python train.py --n_layer=15 --d_model=192 --n_head=6 --n_kv_head=1 --head_dim=32 --d_mlp=192 --vocab_size=512 --activation="swiglu" --norm="rmsnorm" --norm_place="pre" --norm_eps=1e-06 --positions="rope" --rope_base=10000.0 --rope_fraction=1.0 --qk_norm=true --attn_scale=0.177 --bias="none" --tie_embeddings=true --parallel_block=false --init="normal" --init_std_qkv=0.0478 --init_std_o=0.0594 --init_std_up=0.0684 --init_std_down=0.0684 --optimizer="muon_variant" --lr=0.00701 --beta1=0.95 --weight_decay=0.0 --lr_head=0.00519 --warmup_steps=0 --schedule="wsd" --decay_fraction=1.0 --decay_shape="linear" --final_lr_fraction=0.0 --batch_tokens=16384 --seq_len=512 --doc_mask=true --train_tokens=112500000 --steps=6867 --dataset="wikipedia_en"
MLP neurons of a small language model. Each row is named by its layer, matrix (gate and up: input weights; down: output weights) and neuron, and shows model dimensions 48-143. Each number is 128 + 24 x the weight over its row's rms, rounded and kept within 0 to 255. A neuron's up and down rows have the sign that makes its largest values positive.
After each neuron's rows, "fires in" lists the words (lower case) most often at its 100 highest values on Wikipedia text that the model never trained on; "fires before" lists the tokens most often just after its 100 highest values on Wikipedia text that the model never trained on.

L12.gate55 [128  97 108 144 112 105 151 134 102 137 179 147 115 149 181  82  79  99 139  91 156 147 131 105 126 173 101 137 101 129 105 158 125 104 147 188 143 112 115 154 115 161 119 130  93 117 118 130 120 132  96 155 116 150 116 108 142 116 116  98 127 109 119 149 110 101  92 117  53 148 112 141 110 128 119 101 140 105 142  87 147 126 107 136 109 153 149 126 100 116 144 110 144 138 145 120]
L12.up55 [121 155 138 123 138  97 133 166 181 125 149 114 129  84 141 155  92 153 116 127 112 116 135 109 119 137 114 121 117 114 107 148 115 137 128 139 175 117 138 118  87 131 142 137 140 148 121 133 101 110 124 156  86 145 137  80 152 129  87 170 151 114 166 158 140 148 127 151 118 159 117 122 124 120 114 171 128 116 139 164  88 131 104 136 178 147 131 150 159 120 168  85 143 111 132  69]
L12.down55 [172 146 163 148 111 117 106 163 192 116 142 122 167 142 139 131 152 159 149 171 102 123 155  94 140 158 147 135  73 141  80 127 129 128 158 165 129 136 108 145 112 106 135 168 132 131 148  90  97 102 119 158  78 119 120  95 114 120 120 109 127  88 127  96 133 122  98 137 132 117 146 163 142 130 112 138  96 138 162 126 132 156 152 145 121 118 150 147 163  99 155 153 145  86 154  75]
fires in: "an", "any", "another"
fires before: " a", "y", " in", " ", " o", "ot"

L6.gate68 [139 101 141 109 144 106 139 119 137 132 106 157  48 101 161 103  96 122 170 109 107 165  82 141 141 165 168 118  88 154 113 140 131 119 125 127 142 137 137 111 128  99 115 144 108 144 139  85 135 159 163 158  87 125 129 136 116 151 140 127 125 117 124 186 124 122 129 122 135  89 153 126 179 139 110 140 119  95 115  80 123 104 114 103 145 146 147 152 140 137 109 123 132 157 165 130]
L6.up68 [ 91 152 118 105 189 114 105 107 113 132 146 106 143 165 110 127 146 143 131 135 105 114 163 137 114 116 123 129  69 125 100 143  73  98 129 147 117 114 115 107 114 119 120 165 121 148 129 147 156  93 104 143 125 136 115 181 137 140 143 125 106 104 126 142 143 135 137 112 142 150 104 142  84 112 128 120 144 149 153 119 133 108 134 128 174 169 130 123 156  83  80 139 100 120 103 153]
L6.down68 [137  96 133 109 151 111 108 141  94 148 119 159 123 122 102 137 102 137 163 121 137 113 112 109 164 137 142 100 156 137  94 121 143 158 103  76 158 139 126 146 161 130 137 140  63 107 164 123  95 150 102  92 119 121 129 144 116 131 135 137 138  67 116 124 145 137 135 116  92 143 118 142 155 121 145 135 149 138 139 112  85 152 117 159 171 127 133 152 114 158 172 167 134 148 102 114]
fires in: "working", "work", "works", "world", "worked", "worth"
fires before: "k", "it", "ld", "th"

L12.gate145 [163  99  95 143 164 123  60 134 109  95 154 121 167 115  91 157 153 109 118 125 131 117 108 121 141 176 118 154 118 154  98 154  93 117  78 120 136 143 112 129 176 155 139 139 157 158  88 116 132 121  84 125 153 112 160 113 115 135 143 113 118 177 131 147 102  87  90 128 108 104 101 136 149 118 125 166  95 145 132 125 113 116 182 128 121 107 145 130 144 131 101 140 168  90 111 122]
L12.up145 [130 110 103 144 191 154 118 170 116 110 179  74 110 103 168 105 169 121 153 113  91 157 120 170  59 162 115 143 138  95 157 110 114 134 103 145 108 168 101 109 156 149 124 131 119 155 129 161 145 117 137 116 109 139 137 114  91  97  98  97 154 142 130 153  94 156 131  98 116 109 129  94 143 108 126 100 142 128 139 140 138 159 109 130 137 122 129 106 104 163 108 115 137 155 168 124]
L12.down145 [153 128 143 103 143 151 135 124 116 138 174 116 157 141 159 126 184 106  90  96 114 125 120  95 114 175 157  84 114 137 136 143 122 140 136 141 129 147 161 127 108 130  89 149 100 149  65 175 131 149 116 157 150 134 103 152 126  62 158  85 160 124 120 117 136 167 115 144 139 119 110 106 127 142 133 112 143 114 142 122 118 158 137 115 123 128  96 122 106 184 107 167 120 114  86 125]
fires in: "march", "awards", "award", "may", "awarded", "april"
fires before: "ard", "ar", "ay", "p"

L7.gate26 [140 120 144 100 126  86 128 125 142 124 106 104 118 150 116 182 168 119 120 121  79 127 110 129 119 125 106 120 136  64  74 143 138 138 143 108 122 144 113 150  94 157 131 101 150  89 104 112 151 117 114 170 108 123 102 133 103 116  95 126 119 116 112 128 123  95 115 137 135 105 127 158 137  64 124 116 130 159 138 185 146 112 152 127 153 171 125 122 145 134 124 187 117  89 142 117]
L7.up26 [ 89 156 152 116 127 152 121 116 164 125 106  71 111 109 114 130 169 139 152  89 151 104 114 129  82 157 105 130 111 126 126 126  98 142 162  83 146 131  87 141  97 166 117 152 141 118 122 140 129 127 146 132 145 113 129  68 109 149 152 139 103 127 134 101 109 129 114 146 131 105 112  98 115 119 126 131  86  94 165 152 111 148  74 127 144 128  73 129 104 115 114 144 173 136 147 121]
L7.down26 [123 157 134  95 141 142 111 157 151 118 129 100 149 127 137 118 109 172 145 120 109 152 134 199 147 116 131 122 149  80 121 127 108 121 105 127 105 106  83 110 125 162 142 150 143 110 112 138 155 142 130 156 111 160  94 147 108 135  88 114  85 126  99 149  86 150 102  95 135 131 116 142 165 127  82 186  97 102 124 160 122 128 137 130  87 139 132 144 123 153  93 168 114 122 127 139]
fires in: "january", "february", "may", "december", "july", "november"
fires before: " 1", " 19", " 2", " 3", " "

L8.gate95 [117 114 145 101 143 148 187 112 107 138 130 174 147 157  89 131 149  87  81 130 153  98 137  82 121 122 144 121 125 141 147 137 112 110 112 116  98 104 172 134 122 130 141 151  97 142 110 140  97  94 125 144 174 138 119 151 104 115 121 172 168 108  96 158 119 139 146 168 178 122 137 108 129  98  92  92 136 138 132 135  85 122 127 114 131 131 137 150 108 135 153 128 136 127 105 138]
L8.up95 [165 102 143 126 109 111 120 150 102 138 145 149 143 125 161 132 151 119  91 124 120 113 155  95 132 150  80 111 161 163 132 142 156 165 134 137 146 109 125  93 132 149 136 139 133 168 138 122 159 112 135 183 164 123 138 133 139 115 151 110 130 152 139 118 144 110  82 147 121 196  61 144  95 119 115 120 129 120 186 126 126 122 122 126 147 124 105 139 165 167 161 125  91 120 127 130]
L8.down95 [193 112 127 155  80  81 108 146 170 123 142 126 141 154 155 104  99 139 133  92 125 111 114 118 103 171 141 109 114 107  53 139 124 126 144 128 160  92  95 157 116 164 117 163 130 125 126 127  75 126 119 147 116 136 121  91 128 114 136 111 151 105 167 105 192 132 112 142  97 163 101 128 108 123 125 161 116 133 154  87  92 116 144 136 130 150 103 110 118 128 177 100 128 131 148  84]
fires in: "an", "any", "another"
fires before: "y", " a", " ", "ot", " o", " in"

L11.gate89 [176 128 158 151 162 133  85 150 134 121 118 149 114 152 112  90 120 126 129 134 127 152 140 118 122 124  96 123 115 115 116 109 124 103 115 193 143 120 153 133 145 130 128 132  72 123 139 193 123 119 111 121 156 138 100 116 116 137 126 116 119 192  64 163 129 124 153 115 147 129 124 138  86 144  99 137 124 155  77 127  94 138 128 159 108 114 117 144  90 109 100 105 152 114 116  87]
L11.up89 [177  94 115 127 158 195 152 171 111 126  78 120 105 146 139 101 156 108 118 103 103 125 153 102 139 147 157 139 104 146 102 134 122 118 123 151 153 154 135  87 135  86 137 176 164 166 146 114 131 107 126 132 121 101 162 120  94 130 135  81 161 147 114 128 123  76 143 137 142  96 143  87 120 119 117 160 111 127  88 153 146 132 126 128 126 126 145 102 156  92 152 131 106 152 155 118]
L11.down89 [117 122  74 113 145 113 103 118 120 135 126 116  95 167 143 161 176 158 168 108 111 143 153  98 112 142 131 118 151 148  99 153 128 184 133 122  96 125  82 100 111 158 151 143 107 132 122 200  92  95 119 115 161  95 151 132  88  82 127 134 135 138 130 131 150 127 117 126 132 137 119 152  91 152 152 117 112 157 130 164 112 130 121 133 125 105  90 123  87 149  85  83 149 110 143 119]
fires in: "album", "awards", "health", "award", "war", "french"
fires before: "um", "ard", "th", "ar", "en", "n"

L6.gate154 [142 150 114 124 120  82 122 125 195 116 141 154 135 126 115  91 103 158 114 130 111  91  95 186 118 105  81 128 139 129 108 133 137 128 128 124 211 154 124 154 147 124 113 145 145 103 160 132  95 139 101 168 136 127 117 122  71 103 110 135 140 138  86 105 127 164 146 150 121  99 126 148 135 110 103 133 153 138 161 154 139 105 167 115 119 169 144 114  98 128 117 123 138 128 104 135]
L6.up154 [152 132 160 116 140 129 151 164 129 151 145 139 141 127 103 143 129 139 103 185  94 121 152 131 151 173 103 168 130 135 128  74 132 173 133 138 118 188 134 136  95 117 104 111 171 100 108 107  86  92 136 128 132 134 110 123  90 138 135 134 161 113 134 105  82 151 132 132 124 101 139 125 165 123 109 119 127 126 127 161 163 140 125 140  66 133 131 137 111 111 144 116 152 132 117 105]
L6.down154 [148 113 126 126 128 125 127 165 106 117 133  96  89 130 123 112 134 126 137 127 132 122 119 123 140 169 187 101 119 138 146 137 109  85 102 139 131  85 156 152 153 134 128  88 162 154 160 145 125 123 165 107 110 188  98 124 146 146 132 103  95 175 168 116 135 117 203 119 136 139 149 159 114 101 164  97 133 123 179 115 175 130 148 107 142 126 119  86 141 139 118 161 154 134 127 161]
fires in: "football", "first", "footballer", "against", "active", "air"
fires before: "b", "st", "A"

L3.gate66 [136 156 149 152  92 165 104 127 165 131 139 117 107 107 119 162 103 106 129 175 131 179 143 109 114 115 128 122 122  97 123 135  96 102 143 127 113 109 175  99 116 126 111 103 142 140 132 170 135 108 115 133 150 100 180 117 126 122 150 122 129 149 100 163 120 154 141 132 119 144 122 129 136 151  89 153 178 157  94  99 200 116 115 129 149  96 135  76 144 142 111 131 199 119 130 137]
L3.up66 [118  79 161 150  86 153 133 148 112 110 117 116 118 103 135 148 120  84 152 102 107 124  96 106 122 118 115  96 135 131 132 141 156 148 160 107 138 127 158 140 162 126 112 129 141 128 109 116 138 134 144 115 139 158 123  87 120 156 117 121 133 108 112  96  99 128  97  92 143 132 104 123 105 104 121 149 144 145 148 138 151  96 140 132  94 133  91 142 137 151 110 123 116 161 117 176]
L3.down66 [118 139 130 126 122 140  98  60 141 106 139 196 118 111 156 138 153 127 118 154 130  91 151 138 120  92 143 140 102 141 150 145 141 136 133  99 105 133 127 142 153 173 132 142 158 120 141 111 133 115  97 104 171 130 110 131 160 135 118 150 177 139 146 110 161 109 138 141 116 128 125 108 102 127 134 156  98 169  89 131 135 116 107 111  86 189 111 129 155 151 160 143 182 144 131  89]
fires in: "including", "include", "included", "includes"
fires before: "ing", "es", "ed", "e", "d", "ter"

L7.gate0 [185 121  91  92 152 135 119  96 126 116 131 156 155 158 107 128 161 124 111 170 163 148 100 102 128 128 120 167 121 130 117  90 102 112 124 134  96 140 133 133 118 111  98 155 132 119 137 201 128  93 114 130 200 153  95 120 127 155 106 138 135 105 117  79 164  83 130 140 119 118 135  80 148 136 151 128 115 134 155 161 158 146 132 138 105 160  94 148  84 124 122  98 143 137 131 123]
L7.up0 [110 124  94 163 153 159 160 131 154 162  86 120 110  89  99 110 148 103 100 161 118 118 144 138 130 147 126 144  84 140 164 151 144 139 152 155  94  85  80 133 121  97 119  85 158 146 162 130 140 105 124 125 121  77 143 141 116 100 132 137 152 163 118 114 104 152 126 103 154 121  94 137 122 119 104 124 122 122 130 129 124 157 105 126 124 131 137 128  99 114 111 100 133 125 120  85]
L7.down0 [106 132 118 171 156 151 111 101 159 127 152 130 114 117 120 166 105 103 124 109 120 140 153  79 108 125 154  99 137 113  90 109  94 118 107 142 126 110 117  94  96 137 115 174 131 119 111 111 169  80 160 115 133 148 129 133 139 103 157 113 145 119 113 131 117 130 118 166 119 136 160  85 107 111 119 177 163 140 120 158 128 140 134 130 172 108 111 105 151 123 137 164 167  71  95 137]
fires in: "awards", "award", "ottawa", "awarded", "bonshaw", "township"
fires before: "ard", "n", "ay", "a"

L7.gate10 [101  74 119 127 106 133 146 135 144 143 181 129 140 104 135 138 163 143 114 113 136  97 149  98 153 113 133 109 143 162  92 107 131 155 161 128 130 143 120 139 119 137 164 135 147  81 117 162 144 131 136 145 123 136 113  75 118 141 139 139 120 122 188 121 145  75 136 102 102 171 162 115 117 111 148 162 123 156 174 156 123 113 176 142 133 158  79 154  89 124 129 144 126  88 100 124]
L7.up10 [153 151 141 105 121 135 145 126 122 156  92 133 116  66 146 110 117 113 140 144 133 162 126 136 140 113 103 134  81 167 129 113 140 121 146 128 121 172 106 120 139 133  92 120 140 125 124 127 117 116 107 124 133 118 106 147 160 107 137 166 141 141 124 113 102 148 153 130 136 161 122 125 111 133 104  83 127 175  96 102 181 138 137 166 124 104  83 111 147 134 114 150 119 156 155 166]
L7.down10 [169 145 105 137 102 154 112 136 132 130 121 115 180 133 135  98 107 130 137  77 145 135 138 135 122 104 146 133 131 139 148 175 137 151 167 139 152 100 152 119 135 152 140 118 118 121 148 120 156 149 129 136 135 168 209 123 181 113 113  85 117 110 160 104 127 152 170  93  83 160 143 102 125 133 138 112 129 172 140 164 115 102 167 109 126  91 127 129 127 122  99  85  83 149 100 139]
fires in: "national", "cup", "international", "north", "nation"
fires before: "al", " |"

L12.gate115 [146 126  98 150 132 107 178 106 139 136 125 137 121 105 107 105 155 106 110  78 132  87 127 103 128 143 105 116  99 137 103 113 110 103 126 122 139 132 110 115 112 168 121 113 129  98 143 140 124 123 102 155 134 115 126  99 156  79 109  96 120  84 109 116 144 146  87 136 114 155  72 184 133 155  92  86 140 147 128  89  75 110 155 170 132 140 115 154 141 130 157 154 140 161 121  90]
L12.up115 [160 132 118 154  96 115 168 107 167 169 137 103 118 141 140 120 107 126 127 115 155 115 176  90  98 129 114 109 126 157 135 143 110  85 166 154 108 147 106 153 135 172 106  99 113 149 126 101 125 139 149 175 143 163 124 119 158 148 183 151 105 137 112 103 124 138 116 131 105 131 128 142 122 142 130 152 138 136 105 148 107 125 151 145 153  93 119  96 104  70 124 101  95 136 160 153]
L12.down115 [156 135 143 164 122 165 102 130  96 157 136 159 122 128 152 110 162 148 105 140 139 155 138  92 149 139 139 114 180 143 156 142 137 132 130 109  99 113  73 170 154 164 152  83 102 133  89  95 104  84 115 158 157 146 105 149 104 153 109  90 130 163 158 143 161 129 149 142 119 104 149 182 121 123 142 183 105 119 153  92 149 139 151 153  84 139 157 140 108 109 141 115 138 146 142 139]
fires in: "an", "any", "another", "every"
fires before: "y", " a", "ot", " o", " ", " in"

L3.gate31 [153 137 111 110 149  99 199 101 146 119 141 159 110 205 106 132 122 154 121 113 147 150 128 137 143 123 130 145 139 123 168  94 103  86  99 121 120 140 154 126 153 109 116 128 125  80 140  93 115 101 144 141 143 140 106 141 137 164 108 101 126 114 131 124 119 107  86  69 141 152 101 133 140 163 147 100 122 149 101 127  98 116 137 114 148  76 125 140 157 156 145 148 131  90 172 129]
L3.up31 [ 82  80 127 150 125 115 153  95 104 139 134 124 126 102 166 101 166  92 175 140 179 148 113  81  90 131 122 107 113 131 136 175  92 151 147 148  92 114  97 155 174 131 125 104 126 139 128 123 149 148 128 111 134 133 136  74 148 166 120 153 132 113  93 141 164 136 112 154 144 152 133 164 111 133 122 146 135 114 150  86 109 166 166 136 141 154 127 112 115 171 121 114 100 175 148 123]
L3.down31 [103 112 121 137 117 191 124 145 136 132 112 141 132  89 153 121 144 138 131 175 108 132 105  82 134 115  98 101 109 116 164 129  92 185 117  57 132 140 131 156 151 156 125 132 119 134  99 169 124 121 161 110 120 130 135 127 184 159 126 104 132 134 137 191 132 153  87  97 141 116 136 122 131 136 140 138 152  89 143 150 144 145 118 163 118 159 158 139 109 110 112 153 162  84 121 128]
fires in: "in", "government", "by", "governor"
fires before: "ment", " 19", " the", "or", " 200", " a"

L4.gate101 [142 147  85 166 129 107 109 139 139 116 114 113 132 138 154 162 137 131  93 156 189 116 137 117 166 139 127 151 103 152 153 124 131 108 103 143 178 166  77 157 112 117 112 120 123 123  97 109 130 157 139 155 151 123  77 135 155  90 152  94 117 170 118  83 147 139 118 186 132 115 153 125 146 136 123 107 164 144 131 101 132  89 104 103 201 157 161 127 103 106  83 131 117 117 158 145]
L4.up101 [133 121 122  80 159 117 109  95 150  86 122 145 132 120 135 124 124 145 151 135 115 126 119 143 143 137  96 166 122  95  92 139 136 146 116 106 155 124 125 108 115 132 147 130  88 180 130  93 128 133 143 107 154 172 159 120  90 121 124  94 115 154 107 113 119 169 137 144  82 143  80 154 153 163 162 144 134 124 138 134 104 139 113 130 136 139 146 112 117  99  92 132 118 146 131 137]
L4.down101 [136 124 126 140  94 128 127 145  86 116 147 117 134  98 149 121 143 117 135 130  69 125 162 134 174 124 142 116 138 110 119 135 124 145 150 133  84 113 118 132 123 133 136 163 131 124 115 123 144 114 128 136 123 148 133 129 130 123 139 143 152 160 104 189 161 170 112 135 132 128 105 121 125 136 101 102  72 166 117 125 148 123 103 110 102 113  67 158 110 188 117 106 145  95  75 136]
fires in: "won", "final", "win", "awarded", "winning", "finally"
fires before: "al", " the", "d", "n", "an", "ish"

L11.gate148 [110  99 123 153 127 137 117  76 113  78 139 136 180  99 115 121 118 156 137 155 140 172  82  76 114 145  78 118 139  92 118 130 109 131 140 167 117 138 124 158 111 179 137 136  87 115 100 177 156 137 130 126 171 147 110  73  85 156 134 120 144 145  90 170 163 101 115 141 147 119 123 100 148  98 110 137 156 143 151 167 134 123 184 136 168 164  84  88 151 174 145 129 151 131 102 131]
L11.up148 [113 117 130 152 124 153 104 122 128 120 145 136 181 148 121 160 172 157  89 122 108 165 113 147 130 123  93  66 153 141 123 111 154 121 185 142 122 116 125 127  90 160 103 130 124 156  91 147 138 164 128  84 155 110 145 118  81  76 104 174  94 123 133 166  73 102 135 152 100 104 129 129 138 117 101 137 114 102 128 103 150 121 166 108 115 139 111 102 134  66 155 111 151  96 150 138]
L11.down148 [139  85 137 129 137 137 113 122  92 135 100 153 142 134 125 109 161 119 103 147 100 147 141 152 111 128  87 160 142 113  95 147 121 113  91 157 152 192 114 139 103 127 154 117  97 114 116 159 129 145 119 131 132 176 137 122 157 113 123 126 131 112 110 156  99 123 140 111 135  91 151 129 156 108 120 122 176 126 119 146 122 145 169 161 126 140  91 159 149 155  90  94 143 154  99 147]
fires in: "early", "life", "see", "career", "personal", "october"
fires before: "e", "ly", " l", "on", "if", " al"

L3.gate53 [ 96 127 148 130 110 110 143 129 158 173 103 144 118 162 141 151 101 156 114 160 123 124 139 150 140 121 161 109 113 122 141  93 122 157 112 112 138 110 117 143 152 145 146 109 146  84 128 133 135 118 116 120 156 138 146 203 146  92 131 121 141  92 155 111 130 145 111 110 136 129 108  97 118 153 123 160 134 138  87 104 124 180 131  94 114 154 135 131 171 147 139 179  60 100 132 123]
L3.up53 [133  97 161 161 155 144 149 116 163 145 121 187 142 150 165 107 118 167 139 127 150 164 100  97  76 108 133 146 126 155 143 145 139 118 138 112 143 120 111 165 122 110 135 118 122 135 109  90 105 122 172  88 151 153 112 116 114 135 112 149 123 135  96 109 154 178 101 122 153 135 149 131 160 132 154 147 104 114 116 104 116 142 167  92 119 140 104 117 144 120 112  96 111 106 134 146]
L3.down53 [133 118 142 164 126 168 153 139 144 121 115 136 118 109 107  94 138 122 128 111 140 137 141 107 161 156 141 157 106 144 124 154 106 158 133 107 100 163 156 139 131 138 106  69 174 117 126 117  88 151 174 146 175 119 150  88 148 169 165 155 127 144 127 132 146 136 183  82 128 142 141 165 142 104 125 159  82 125 112 152 140 121 116 165 106 137  96 119 137  82 141 116 130 148  92 112]
fires in: "during", "church", "just", "decision"
fires before: "ing", "ch", "l", "is", "id"

L11.gate81 [102 137 141  82 146 102 113 143 141 150 197 114 133  99 148 144 131 105 137 133 144 157 105 166 111 132 104 150 134 124 117 135 152 125 175 137 161  94 105 111 141 111 121 141 103  85 125 111 109 151 140 141 143 101 139 146 135 117 148 149  92  53 137 174 114 129 171 126 156 141 116 127 148 136 150 136 124 119 108  81 132 114 122 120 134 139 129 146 122 142 138 130  90  88 117 105]
L11.up81 [115 107 146 185 151 143 144  75 123 146 191 118 136 183 146 130 123  88 121  96 130 112 104 141 121  82 105 119 131 109 132 130 110 113 148 130  81  78 112 165 154 155 119 149 125 118 104 110  97 138 133 159 146 112 101 151 142 151 102 140 145 124 125 124  98 106 164 144 134 127 107 176  82 123 153 154 116 168 121 146 122 152 136 180 145 109 146 148 114  91 141 126 146 130 128 121]
L11.down81 [118 141 118 134  98 109 153  95 123  83 112 145 138 105 137 137 143  93 109 120 100 106 117 130 138 120 126  99 158 147 121  77  88 102 131 151 150 105 127 129 154 148  97 154 155 141 160 127 136 166 166 138 144 130  79 132 183 162 132 151  92 126 109 133 145 132 171 127 149 148  95 108 113 135 149  82 137 176 157 120 187  69 101 122 123 178 116 145 129 169 135 117 141 145 130  86]
fires in: "first", "four", "final", "following", "father", "family"
fires before: "ir", "in", "our", "a", "am", "o"

L7.gate32 [144 113 119 111 133 108 106  91 129 128 146 117 132 103 167 128 135  93 155 113 111 168 151 157 127 154 108 128 124 169 166 137 126 139 110  91  90 121 129 127 125 115 126 112 162  95 145 154 102 138 174 114 109 101 135 164 141 108 167 132 137 160 138 117 146  98  90 118 116 138 130 119 116 119 103 146 139 148 124 133 126  81 138 135 160 138 125 137 141 154 133 143 146  91 145 119]
L7.up32 [125 170 101 117 146  97 100 121 141 152 117 150 105 107 133 128 155 142 135 100 143 143 144 129 130 164 111 157 119 128 149 161 100 149 128 159 147  98 101 105 144 104  91 139 184 129 139 141 143 104 122 118 175 138 152  94 126 143 167 151  87  99 119 153 123 159 104 169  56 149 131 204 124  80 121 158 136 111 117 124  90 132 124  76 181 154 133 149 129 155 109  96 166 130 105 152]
L7.down32 [123 137 180  94 107 133 138 127 117  95 142 136 132  76 137 131 121  86 127 125 137 161 117 114 140 116 108 133  75 110 108 131  84 149 121  98 146  89 141 105 138 139 123  80  78 157 149 114 168 125 150 115 190 154 155 107 153 129 134 127 138 162 167 147 138 112 144 139  91 118 126 132 151 127 179 104 147 155 134  96 145 138  72 119 146 149 126 122  91 106 147  96 161  92 133 147]
fires in: "in", "during", "includes"
fires before: " the", " 19", " a", " his"

L11.gate49 [100 113 146 121 182 112 110 121 163 121 104 118 145 177 145 119  98 151 119 149 163 131 101  90 129 128  76  94 124 142 120 101 117 168 146 135 135 139 125 130 124 130 179 173 125 105 172 141 153 108 122 167 102 150 106 119 117 148 138 108 116 150 131 146 157 185 138 139 130 134 145 118 140 120 155 157 157 155 147 134 108 147 108 128 132 119 107  94 120 146 128 109 123 113 101 111]
L11.up49 [148 108 157 115 156 155 100 122 165 110 106 141  81 123 111 117  86 165  99 138 135  90 146 113 128 114  80 105 162 131 103 133 134 126 121 157 166 121 132 122 116 145 108  99  88 111  92 139 135 135 140 135 164 130 101 127 157 111 123 143 136 143 158 123 135 127  84 137 111 125  96 152  94  81 125 122  85 126 141 153 100 127 126 164 184 155 147  57 151 121 175 123 154  77 156 131]
L11.down49 [100  75 170  85 150  92 120 131 140 117 103 165  91 119 103 151 161 134 145 140 133 115 128 136 118 123 127 121 126 110 140 157 143 135 135 123 105  98 136 144 117 125 118 109 111  80 116 133 137 132 129 131 193 150  92  97 177  92 100 123 111 130 106 177 132 140 140 171 147 142 114 107 101 117 109 112 143 162 133 129  83 145  83 122 127 105 123  86 157 129 136 119 159 120 183  95]
fires in: "february", "early", "league", "career", "see", "release"
fires before: "ary", "ag", "ly", " l", "as", "er"

L8.gate80 [127 129 161  72  87 129 118 175 133 113  86 138 170 147 137 143 139 123 160  99 157 154 134 133 132 115 123 115 112 143 123 160 110 163 113 124 140 140 134 151 127 157 130 150 120 144 150 137 143 200 100 123 116 112 102  69 126 119 160  57  95 143 164 153 166 112 111  99 122 134 121 143 123 112 129 150 104  89 123 117 132 180 129 140 152 171 129 175 142 147 129 145 153 145 119 139]
L8.up80 [154 131 109 129 166 146 153 167 131 170 115 147 164 145  75 148 140 127 116 137 112 122 134 116 129 141 150 102 127 171 112 116 127 117 110 106 126  90 121 121  91 117 106  95 121 147 129 127 165 142 100 176 175 115 133  94 133 161 123 136 114 147 163 115 151 125 135 123 114 118 130 120 118 102 125 146 148 122 119 137 169  92 149 142 106 113 100  95 170 106 109 163 134 150 146 140]
L8.down80 [142 153 120  72 101 131 151 159 144 129 100 104 159 106 122 137 132 101 150 140 129 120 132  96 134 137 121 105 120 121 144 150 153 134 105 138 146 120  75 101 144 152 152  93 109 118 160 146 116 180 120 114 140 133 140 154 125  97  85  97 116 137 177 148 130 128 159  67  95 177 120 126 157 171 115  98 114 123 140 146 139 136 147 110 112 162  93 175 107 114 105 156 120 124 131 144]
fires in: "january", "july", "march", "june", "november", "april"
fires before: " 19", " 201", " 202", " 1", " 18", " 200"

L7.gate60 [ 97 136 101 130 146 102 139 123 157 143  86 154 131 151 140 157 185 144 114 112 126 147 151 112 140 133  87 151 132 116 183  85 119 113 131 121 113 152 192 150 120 103 173 131 120  87 101 150 123 130 143 139 141 122 104 119 115 125 109 157 127  95 169 110 122 116 120 165 144 131 119 113 135 125 120 106 115 105  87 105 165 118 167 132 124 147  94 107  92 134 145 116  79 107 127 129]
L7.up60 [133  90  99 133 132 148 120 138 126 109 145 134 119 138 121 144 127 152 102 124 126 129 157 141 167 122 125 134 149 161 139  96 103 125 105 129 147 174 115 120 129 136 130  99 167 151 122 134 143 131 116 149 113 127 111 102 147 148  96 136 139  86 229  97 141 140 178 122 152 108 134 100 136 132 144  75 135 159 108 121 182 144 142 176 122 163 143 118 138  99 109 113 142 144 139 114]
L7.down60 [134 119 157 141 126 139 154 159 111 172 160 154 112  98 146 154  86 112 118 150 159 113 136 129 189 157 129 139 147 160  89 136 144 129 101 126 136 108 121 118 100 133 110 122 121 123 187  99 150 157  87 100 113  98 104 134 136 155  96 129 107 158 108 125 122 158 141 135 100 133 123 129 116 119 145 100 150 167 166 165  82 171 143 101 137 133 140 156 127  78 117 135 153 136 133 156]
fires in: "world", "national", "international", "awards", "nation"
fires before: "al", "s", " C", " W", " Ch"

L3.gate186 [132 166 155 124 108 158 135 104 148 107 160 153 112 197 108 193 103 115 155 110 108 147 152 153 109 137 146  84 142 149 160 142 102 170 116 109 134 151 156 136  93 111 128 116 144 128 146 151 118 187 186 166 112 127 148 126 134 114 161 117 107 162 109 143 116 138 140 144 120  99 131 144 135 135 114 128 142 159 164 120 101 123 126 138 141  96 150 150 121 103 136 130 164 129  95 145]
L3.up186 [157 146  92 102  96 144 108 137 143 154  88 157 139 149 162 158 120  91 124 160 171 148 129  98 122 118 117 103 158 119 148 119 118 166 170 118 115 113 177 165 154 139 105 153 122 123 126 110  93 126 164 117 164 156 131 137 145 154 116 132 184 115 114  90 132 127 135 147 142  99 152 106  93 109 146 124 134  95 103 137  87 166  98 134 113  85 142 108  82  93 147  88 119 154 144 116]
L3.down186 [133 148 146 160 146 131 116 152 173  95 112 125 123 154 176 167 132 119 115 153 112 126 150  90  82 102 147 117 105 141  99 164 120 157 122 133 177 148 145 177 127 139  76 114 108 118 108 113 146 115 152 118 152 120  93 177 155 126 156 163 129 107 150 102 112 125 121 102 135 154 135 138 127 106 147 132 129 124 153 124 155 166 104 118 144 148 162 223 151 176 143 136 146 133 150 147]
fires in: "including", "include", "southern", "committee", "included", "competition"
fires before: "ing", "e", "t", "her", "ion", "ed"